Weights of a small transformer language model: vocabulary 8192.
MLP neurons of a small language model. Each row is named by its layer, matrix (up: input weights) and neuron, and shows model dimensions 400-527. Each number is 128 + 24 x the weight over its row's rms, rounded and kept within 0 to 255. Numbers have three digits each.
A block is one neuron, or neurons of one layer that tend to fire together. Before each block is what it responds to, as a language model described it from the Wikipedia text at the highest values.

Description: The closing pipe ending a table's header row in Wikipedia tables, as after Total, Year or Votes, with weaker hits on mid-word pieces such as orp, ha.
L3.up340:129119099106104160133143122129115130096134081110126116112138150136147141141126090114144086134127138114122140118084133139107158095153115128141120152119109127139164132114103152111152131130150091150133137109183133077174156123162127158161136138119138138128100130163154122093138150151123114118160157112105097145147154129134157147126158082118123146124113114109101083140133139132145116156079
L3.up383:155135120122116140104100089094101093107113161130097117090124137131141163117130146091135118155103144091175150146102147109104125102154090166156080156082109127120139154134121147125085137121134138128119115128124130101156143122132127092129164143152128082125147156145152065097159127151130147147134136112092125140136122104143155121116147105142086141138132162111123136124151090148172112079153
L3.up416:110139141102107133144122088128102140138146099111068085139125125131170124071131137132140156119177130150101097130102132121111127141099119124114116113139139151093116101103097149184115139144157088118105116094130127141111185126158109148146120139124128141126181141093101135122089174101077140135107103137061109148140143106136177096123134150107102126123094113124133110150127133106102152152175
L3.up793:148093118165130145128124152095138079127144107105104140114113112144170088122111125131159199098120103167125114127089131127131091095141110106105099168165122115150162094129123120110155136107138144096104174095150134141130145143158121129131152115100124159158127117157129150081126113155134116123136132148116103142136150164124153152141119135134085146123177131134144124126076162146099115108129
L3.up1025:100148101135060155108160108141107079123176128136103098127132135168167126162110125105123114158147141138135130162083133079077127102089086175145147109110132133116182142160164154087118099155175136147100162144124093111141097115140094130138174138107157073111122190120174105130116127105148129119151113157190123131117104156135146151132112084127137164133109111094121151155154138117099138102088
L3.up1709:137148100117107172164146105112134119095144115122092074159120116154097120173137143107135133108152165161124169149080085149102114155066115162091144109170143143114136133161153112131092114128143141132136141157160090108131112159113125122153130126097124105120127133088135113134117119119147141169124121184134130142155105122138137137121106141131107121127140114134128143121115115130118164171090
L3.up1770:101099150136116131112119102131113157113082107115135084121118132121162115097104121161137148084124152153101126152136123126115100134115141122127151127101126107152116124118107132115109110146142138151153109061126077107161111128140146131177143104154168084097171117112124177108111144121159080102115132139143125099136145100128146102133153124124137119133111134149123136129114128168133113115178
L3.up2090:107132114114098175106136196115141125107106086115126140138122147169120117147121131152124155130145093171166122120176126153145164153097153143122150118163115153136111094134166133166146099167117115131143072126083105114108130113120115156111110121121101097120135113105123182155175100162111165136129117086126085126119121149129100097136144111085113111085138113123106141138114092151108129139091

Description: Inner subword pieces completing a word already begun, often names or rare words, e.g. san-ct-uary, Ten-ness-ean, ce-met-eries, men-'-s.
L4.up218:149148142135099169118124130138117115099122155153113124136125164150138137123145107120153099118110100128077101109146109133137126124155096125107103102125127162116131052159129095151139149102100118155106125111171106141123123135102132154097123153137153124136165130128156117102056133098131114146110149108139155124126109122125139131127147139093102115159113121151117125166102120140127124087122
L4.up535:095130138141143098138116127107168083138139144149108113171117133152134103125078119134126095145111096150115178180088170176096177138131139134148153117110123137126081118179132093131119114140098162098116144138163144133106110185163143154131113157097152177160068173133142151124154130141110093157173108119129073143114104156124136145125125127167132127144114089123114134121136139108129117121141
L4.up643:158120136159128140124110156119160151076135120145115118126116089129114152122145163111152131098107097111120132088111160119122115122178132160130084117100192090118141165088114097149122106118154071114136171124156114183109149144146137141123111140097107122089114116104149149161144096148107115122128101124116118090106112107114129140133078105118146142169120151100057108128168105104105092143136
L4.up654:135131159118159108166086123110128069102123138093090119161130157162105193162108122124156096113110110129121091112102122135137153106147143141131097106122151116161131121126130106143165171122139127139171134128162100160149086109124100115160172158145125156077112162098122116105142116134114130137150108131133142154111164116165129181174124128123124109096130114138191130132131142116138042131098
L4.up1034:123086127162125092106145134097125139111129142123143110149119174112100152142116113119104124163134144162086146135108112121084085130106131170126105138139076142105136140087147130122104085131127124125115141130166113161135093123111158150159165122180121115101098113129106156158111168150120096168102114124148048087094127115103083194158166127147083136119149119112097147120104168124157145125109
L4.up1090:143116123117134167124146083125140151137147103106134120130140127141107179128132176134125146092148099122149092133093093159127152099109119112140125134121136151096093114146088149153141137121138182142160139102111092124133073121102119122137113114123100142127127144134121153130120091125124094106141160125160147126130163158131129174129159140148132128148083132124135154117131145079110113104122
L4.up1268:089166081102121139121130091145146149133131117134148124135126127195126135093141139171102093066170126115107112147078129119102125097118085094128113135099132126109129082154110118122142133105101070115118184101120091163124072104112141081098138118110139119134125105131134135135172165106120124142104162176136128119137147111151122097155126142116103084105142150157116170171146133152117133139160
L4.up2154:076091171168098082134153144119155098155091139111094142142157138141099140140142140126133129201120121132147111120090110137121124124158135136147128116154119151125122098159128139111120129160120118117094125126111118136149115145119112155130107144081137131127121118127092136130158169145183105172100124139124141135190121149149124152165165138095121124139149137131127116114106129137094081125111

Description: The token right after a year or number, such as decade s (1980s), dashes, commas, closing parentheses, to, when, as.
L3.up18:120115148127106158103125143100104101113143155138163088138133100137141084157110114140098146090134125131186083153121108129137141174107149163088103092109155131116117148105133131119124124105167134149132138126153168093115135097153129121114140140121118073141160144130151143112150120143126120110104097155084115087125178149149126121097095141150186135130130097094149130133149136175083160111157
L3.up314:122162122119110107153150123114109114113153169083114113139155157105141060113152131128102125115096176088122166124120099125135137170108108105121130131106160115140092135135123136102162146139112148104195139074089091138128115138075122112132120107148126122131114151141156128139129126109116117118141062164142126100127178151136137128138128130083183117137111111119129161131095131135102152138145
L3.up1107:128132117141168156144109116179111133127152095113140119147164114097143154141147091160159139161118143109109128128110126160128146112138143214146119064117133129115142127139123127130143160114101143141147097132141112153111143156124141123167124096127132137095132133107113152144127152114107123118138106147080134124109163147139151169143085153121082080142163111106100071122135127093143138086196
L3.up1304:115104116077122081144182139140087123092144154140130141197120126161087118110115117125091146129151126082118132152107123124139122107133094138125111107115114112141128129133129118092113127149076131115164088135062103143121174093114147086121147149086115061112136134123123144122076122098122128134106141096137134115121150121088129151168076170134166138190136101139127096122148155097124150156145
L3.up1490:136123104170086123124105133112137103167154145107113149133159122148135082125134150117149146170099167154106167142158089127114160136130140129140155129102143110091107134123130142141133152136127097145156135138086148091069128111112143100144145140142101145131106113159137087154143144117127107164102113121152106111129156109151132128133146137112156134111110110103118092117158098104156145126137
L3.up1717:154107162128155119153147105114131116094116142167163143134124147099124086132132134183120121156162117138161120113131117161117106121146132104128123094160150131149126148133130161149129161081142133140105106143101130084123119110121154120126101134116100132130154128126181159125179126093161091092110146110122127103135148095128142107133133089146166065116116122115179107115133147140147159122093
L3.up2079:145095129115132157152116137152147146113131124142093141122161112168162140093168125138134154151127092152124104162138089153121127111143136114139142124114179128131126157150153114148124116164071123104128092131087152125098175133100156116111144128090138099149150126177142096149128179134099156121110137194180109110095164137135132157135144132108131117123125132085106117125133162140109122107167
L3.up2268:117117102111148169116122113112086119116094119114125119135165098127133092180121158148122144132154135109116100100128121126114149132088169077174117116137169089120140196154152085090144110107127109161143111177120140093136141119087120157116142110150157128119128139076143085167120110109164153141154113188125076137123160107116131171168129137138149090100183116141098125141151154136123151126108

Description: Fires on word-internal pieces of proper names, such as Luc-a, Gill-es, Mans-field, and on table or navbox boilerplate like the slash in N/a and the semicolon in v; t; e.
L6.up495:104158079107100127121108102126127143084130138140122095099134109114135153108196203091155101095136137123079115176079113132136131116100105143131185127119111123132203138168127149132117131108149137128150127112149154144147143086078134126123148117134144145139133142120088146119181117070105139128183135163130097122133118135096107133129129127136101113107126154176108151130184107134122144123176

Description: Mostly the preposition "by" in any use: by 1995, by saying, step by step, scored by; also other prepositions and random mid-word pieces.
L3.up10:132176121142110157134159150123099126162085092176159126171151082159137110150140088115148118137107123068188143113142115125100136117090146089143114137134140104134137128165130137165107133125120110161096132088150127116077132158100109109143125123099106144162112111148150127124145126146124163129115110133143125149118177098126136141088128147156103109121115137142143090139131125135147108151123
L3.up22:119131139094142115095092124156121147102148105104135105136134141123105118185128143155122111129096172143124100116135108120166121152095103126109124170141147112095113168112105105127121115125141102118150107135126126154156094129118121165153085128115124133126129180120144100132114172118119119086157070108159130078154136120101135163084137136089114165116128131159118129113106117114120121128109
L3.up1033:131112133136111171111132124062169142107131124117129128124119141158166139180129139138123135117122145108138129150121142146152129182124136120136118087115132132143102133156112137166158118132155132101112139104164147124141111125172122103161163119126144121149104134124113136127132082138108133093074108136125130092161112107116146193135123125084145097142112096163102119127091092102138078161126
L3.up1321:127156144129111154148155154113175115164099108183204073104097148152129076142125153109116161107153138113106114129099136130114138132073137139129137158121134153112146137143130146163098106147118092087178112152117119121128129133177148089180137135133106139154111119140149135129159137136081120140153156112111133113106122120111152082114153124080135156145136129133140176106128134152133113108169
L3.up1585:151136079157169126137128080095104178098115136143099086145113109139139118142096097137119124131113132097107109105131126162126077160144165138110119144164140154125118075135105133138130136162104145095096112170109134149146165148138089093146152167115146101132115127129157135121114132125105138159096058094146080139129140081145129134124146137062128151097144129135155136167136098135119127115143
L3.up1782:158103128141116144137118131150117175126140103087111078169146095110071168115119151106168141104125143149116141081109121077148135125113117116125154152139153106122107133095097108109126115113160136188119109101057158124113120120119147148134122134141164125103105107132114132136159183071145132141118144170175144087152138140133133174114157168138112122094113149167127080146114063189120093105103
L3.up1993:094163138111098116149088110133106190126130095159138101100163093115097152106131139116138173113137152168107115099151065121105117118097107185137128125124124113114120154120097170131126118128132120128152114149156132139130074129156104133111095112173125107114145075138146149131108141140114114126136116115135133091135127105149099122096096135114108126115111132140116161139145114157117083105110
L3.up2238:157153165160099152141086118129125158131144138107140135150170056127113112120152133142119126108125141083139138139107142120134109144101133149150111165131141108134144131133097145176114122127090144085100125148126127145153102149100105103149100141094127146176118145100190118116140161138122142098160113136122099133167085112105128121100128123082109128155107129138110149135086113103140151157121

Description: Mostly the closing bracket of a parenthetical year after a film, book or author, as in Chenda (1973), Livrea (1986); also final word pieces such as -ion, -ce, and heading equals signs.
L6.up1162:112132122120134118107125174140135109160141070116129138109168108151139137143156148096102094137164089120107144160127086107130157160162146125157083164172100112132071168141154174149089184146101114094129103143178135129136143112172154140076108135106190140127106130146096131130077122095092116104152150126119121163094131122136134142137150141114123132182150153078183098136181129070144133109188

Description: Hyphens inside markdown table divider rows (|---|), plus punctuation after measurement units (km^, ft (, m)) and compound hyphens (hip-hop, D-Day).
L6.up1301:156139121108128115147155103160121105161134111169118165138157143109138127186137114133142129100117130134167139127132146146120133148113090102118132095152113171126130080121111139124148104095121088160145138141099118121176175136116090135103155158129141101131110126143155123141145114119113159138135095124126138099113158126124098112090127151121091115123113171164121150083137141118120119087134

Description: Predictable second tokens that finish set phrases or split words, like according to, reported by, early on, prior, or epithelial.
L6.up2085:153127161122160122155147145133105133110153134135150153151131146138146141132109119107138096125153113133163121165139123090129098130084165144174097140157162126149117171134129107106147117157112120116143096184151170123121145147116134171148113130138151131153100143122161157080109105143125126128127125101097146126165149136097139181106111112138100081144124157165118088177115121109167148099134

Description: Mainly the preposition "by" opening a phrase mid-sentence, as in by and large, by 2013, step by step, Finals by surface; occasionally of, with, the, or mid-word pieces of names.
L4.up27:140154114090084104117111151153128090167119122109122126152129117131108135152138130118088117125131138188142116107118135086127153124129126176144147171125137121102153120163105104167145104145149119142134088129122121107137143132103124139108117101098076120124116114166110109099123144106128111161123098124149131111131111148093147134110121114077124105142113136140115117096197141083136127106116
L4.up216:142153170136119141106099129129111119120110120127113139166132142126095087176125080088110118080107142113124101147128127155154116123107122164164088088113090136143171105137120108139124127127143114146122103082153179162129109133144156100164125112113099150116149151126126119122150130099116137122112108096146150110117117176120127164132144097151110098124130147100128119137122155109141123175108
L4.up929:101125138113134137115115071107082170164152155103145066143116146121163160123128123142102089159154181158146141108149174118142137160139089133130100137090095101116103140151115097109136100145124164160115128168105116127124113167118125172183111145124153103096065159132115098143142092172105133100159135171120123132111142142121159125137142142105105157157155097132106136150168107168128158132134
L4.up1096:124124150117113133108127144148105137133120116108100148129141181139111172139150150102108104118161116158108111119156147092082123133106133143161138117117123137158123141115170131146155141072116082120153132152130118120111132134131139096182121142135075141115094133143128114120130130153083111090180111116129081128188147109105147201107154072160114135104152122169094128159148147147144068120124
L4.up1281:109128148136123152113119104150145139151105081121134127128107159155141106163106116178124122127157153154137144166142140127155144145110124095123168125139121128115127155129115162122158113111160136127115111146161152121141143114129083176141149172105089149119091115116103138117129125105127143129146154168122133107132118092112155126120083131136117112120123130106143102113170140133127140115136
L4.up1840:132137115145142099161147142157138137122115139133159104147079112132108174152159095133150169121126130138173158143138155074126131102116111110151152124143191118103154075143151133185114149143122132105148127148168152129108122132121122142135128152137082110133135150134124113124110103154088144131121146115089151118135105096128143184128163141137130136127152127121154111128158130095137131146137
L4.up1857:214121160157140178132154135123140140102134126179120099129123092124095135128093173096112144105113092128112132133121123095112164135147105126102124146089139149135125130150144114163106121102158143114140142111096146114134109095164141140137131149150146104155115106066100169107122153140148130138145161095138110115155166126133087139113158132124148136181111076139121118127168178123139098117109
L4.up2117:162163159158120138141116106132107124121109110095123075144153085096144167135169151116123123153151141134132126115101078086143171110117119108135098147111083140126173144177097136176124112131110116120121172107087141156142131111150162146158113099156137090143094156095103107083131152104086134106075170174111078134113146119106150142148138159133088097112146131119155096123132148155108108121167

Description: Short interior word pieces right after a capitalized first piece, mostly in names, like Kan-na-da, Van-ess-a, Pen-ns-ylvania, plus some common words.
L3.up240:095121127135119110123157146180092138121151123075163126111134137082164117089148189147078194099136142121134108105108180118140134131131135124158124149113131145140125106134123118143114119116092091123144155126176112148107152110130096146109121122144106121097157131160126112165111133129114138114141103123112178138091148094098106119136149143084084125105112137158129148145097109119114134111152
L3.up511:132111100149118185186123122167119125143124119071115147083111168094117147185142177132094123131108105091144132152104140169100117126122144163136119111108123171144097165114108136162132143102110125148126144118092155104125125146123091146130130136109109111149163117134138127098187144157162137154129099102166128119107090086105120101135121115120103094132141127131110110169108114131139118099120
L3.up759:129121104112086154114137119114159180133155159133125116098120126142134110155131187146097139091110118132122175121132158136143148158113148115147119141137144105117162182125067134148130158097168147134112128080121066129159169110105136140125145110120136109129107102168171107130127144128106123158144090136129103122114155132143145107115148130130123122171150126127130124132135181115158083098135
L3.up765:121145142150092136144133103133122130120133167139142120131128138147138120090110126108061075110165107139157126137122117128175106173073184156127129123127100104122131144157114118165142135175141129139104118125132085115118131102140173127090086158127119083153103163117082158109084126150098114096139169124159172159115105123093141118132133139130156133114109126102126078137077152140119142164119
L3.up1009:089174131105107123111163093121151195126102117154143098139131144111084117119139135132095129169110128181111140132102096161126132134137104186178180106161127088148143136152140122162154130082110147118116167110161173145146147113081115173147167129115152107132132157147140159125159092100161165106144112149102103112143124149125115133134131161075115113122094093148141105126175143153150115127096
L3.up1117:132112168153135136105119076089097069132113138108134175149122136133136165122131125125126093117100120167090144131154134160085126134155136099151142165169088165130106181177092137142133143099114111182119141150114084114131115122115073113146103123180072142098133085152108086119167136131099099134129106126135130158108140105161162146173115139084163115142116142163153131174117164128102137122087
L3.up1381:104154118181114137152086141093127156098099141156141133123154151124113167141142132136099134118143110142171155118119100127126132111093134059136147145138145116130139161165072157109148103114092123162158151128136131129141096120109154139198174149192169125101151161099159129086140147149112120142112157170096132101122114121126135141101127159135106130159157122110170087121105125158177126135130
L3.up1494:099136147111145116139121136120125082183147116082173138140101174093138128133098117123148150149122100145128148159107163137153149103121133095156111131138080123135105143133128116144114117154105110127127141171163136144136165186102120111142109131141117095129106125096125146114114131147142153139132103185149136156139106118105090142120134100118103152131097110140150105119135140117159136099104

Description: Closing markup tokens at the end of a line: the last = of section headings (==Accolades==, ===2020s===) and the final | of table rows, often before a table or list.
L6.up11:137120097116094140148156095108160108105112113131127130103120117149158170171149114068133148126075174117170112101154149153112118113094128157125109148151160135128152132138159193154115105108148155119120179110152099128136117097108133117141124123089083176144115123088107120121123114116144135100125146124113154158120103152110140171211166134151108160112116127140121051153138142107116147081096

Description: Middle hyphens in markdown table divider rows like |---|, plus some mid-word fragments in split words such as emitter, perspective, Bibliography.
L3.up406:136137078122182130111161155132093095119130149115075107148129153123119125103106099127123104146161147098130149149133122164129107156134109119152136128151138131114142109138122119108113132151136131089116117139115077104157137101127122126110146123117130141146114111131104179142121113088102143122139119134112103133128147144153087121083115149185140150141149112101116139123112128158120154101106
L3.up839:097146103154117113150117131050144084125153127085167146115139127118134132146131091145157100116141101139163153136136194142119125170165128126113090151142112148159111170155151144121133151122104100125109133138135120112166127180105130108097125130148121136082121128122132115059130113084134162116170102121109077169112136151137136144129100108134110109098113118115141130143115127144153142134114
L3.up932:166135107127098133111107092124125122164149129110133121126095117070112091111156129155106090145124155091152129118111120135103099154092136162108135193112128113109108131112144112116156138106146143133140108155115153099102121126128153159111095132111124152143112166128125130128125114176114149136171141142141112165114078120128092125120139124122179114115149155169115151126136124135110132159145
L3.up1385:184130139131137149124134117127135126125111094124063131113063110166122112158127122127096127120148154117107098152074108130118102132146143126086164131151093182145179127158155147155121181142150112100132108108153159119099121141111137107116116140179130172111151147119119143109088106138133137128166159129106137092156149141121148117075128094113117121134112155108111150148177139151152103115099
L3.up1791:139138143100128149114141120074130114148159080129132143124140157115116076113112141124103122144126180134102102106133196143128122143165120158127131124148137100173141131164153120074113118181143107157093096157140165110161129169118167138155148143148120135124127119137107102154122105072125125124110118101140114131172114104146145150097138133098166141149165141165155158122125125141116143114145
L3.up2008:137148105079115119111149129123124140121117117118143107089144112144133155125108068099131126093094115128154154137090087108149163115117131174125105128121164134111080157137124139092137118112113168124105162144130103116132115112142107147148094132115131143148116099108116129111126100154111133056140151084164128143151086078129134151146115128144087151100123156149125091149093144160139151098136
L3.up2141:099151106159164124135145110088113131119134108120153131105131083104138104147146102112119145113122126135126170095162139122116182124150147135141128169128164118107143179144119149131124124123123141102134089122147145111152131101121131085124121185119129106134121113114093102167112073133121154117171138095061110184157110129101152156116125130157150164111161115099144121107102109120112107123144
L3.up2295:139152116116130138097151126139133116153131127152095108088143126110096113104119122146103131125138157158138116107170166155124144162142104119158135109180147140147129080145153182177124114084157137135133158147134143104106100107134142124136115107137110144093156142125203179133114142138087143100098127105129129128144132131144155105122124108095111097127120157108156131138136122130124109107121

Description: Hyphen tokens inside markdown table separator rows (|---|---|), plus hyphens joining compound words like owned-and-operated, end-of-year, runner-up.
L4.up354:126161147088133171175094155105143112134139120131124154129153108141150120091101094151138116179114149143096157176161176171113139084145112155136129072123121160113095170139142122107099104114157127123064132135171106138147140153131125122130133210117105145125137091136123084093116130130119146122121212145118127174160089180165169153146116155135091086132148160084100116102103121150156126168171
L4.up648:093127179122122164121097123132121158116112101131099123106106131115149120142154141132141119146157127139106120123149142157128110100122095150191146127136116148114150138114058105154126100104180129124118140136119085100109192117121157125133114153131128107112110123138133139155159112129163173122136169179149162103128129159159181146140133091151118165103134135091121117160137147148135151127092
L4.up766:134138140146140122156114113115135121137073089142105107135130098140157140146147163137120108153172151149078134146127146142136135128118128161101157157150097148126141178142139140184159139154149146142126112164139089184133115129148149142141148123090133168090131088156103108119111094090134127123114169117079140136133164143128112171117101163132113123156124134128144170093121172160172145119109
L4.up871:127092125131119121167091129133187124195122099144104122145124113136137151153062145165132125101125138141118122158134153106147134126082135165148108119152125171128108186124164150099142177118144148110129182166179095126089121101106126125098166152099169082136096135123101133122153091122167093110116138151092094120125107124133131140112139151135135143096107155161167146116131085123169148112124
L4.up1463:119139116170167112115147133133159169130169123131153125143091142129115096156128137137114075163106097151135127133148107150134127110118168137134161102139135146147124139144132117123117162123136129132137141131088132100158151088093159103117137142071175128131125118127089109160150079117121126138140102106160125163141148157147191143148126101134138144082160145147158166121144144095137122173115
L4.up1540:179136146085154107136150103140140111136087125152171137120130115152170103111121123135103132176166110111157163153119162128150171145092138124117139148152136115115098112151123150120124115148136067169109175140116134129173143135081105149140154184126110121134114188132193120166118102113094144151118162162120112116091142153136156138132128104131106135061131107110104163134156114168123207122134
L4.up2101:116129137146128148120131127112097122141148124132122132175138111121111140127119097140134166125165167131152135188176105133107139120151134151155134189106124129103143128170149114102072177106145151131172150115133114131137153158123117137107151105125159159071103168100137120120138110086129119085141131133096152098107135146159141153086124144140122147109141151158095153128117156141163127132139
L4.up2258:158119143153102130138140093140143139136153118149102141125104113112121136104166082075121141145149100155160122127152125135108156117127090129118134090148137127104146168134172096145111131154163128097123112137101197123153149117108107141107113135144136110143105129142142153134151156137144128157119072147141137159155162125110140130111096147116136174082120116160142151129106120132111121141101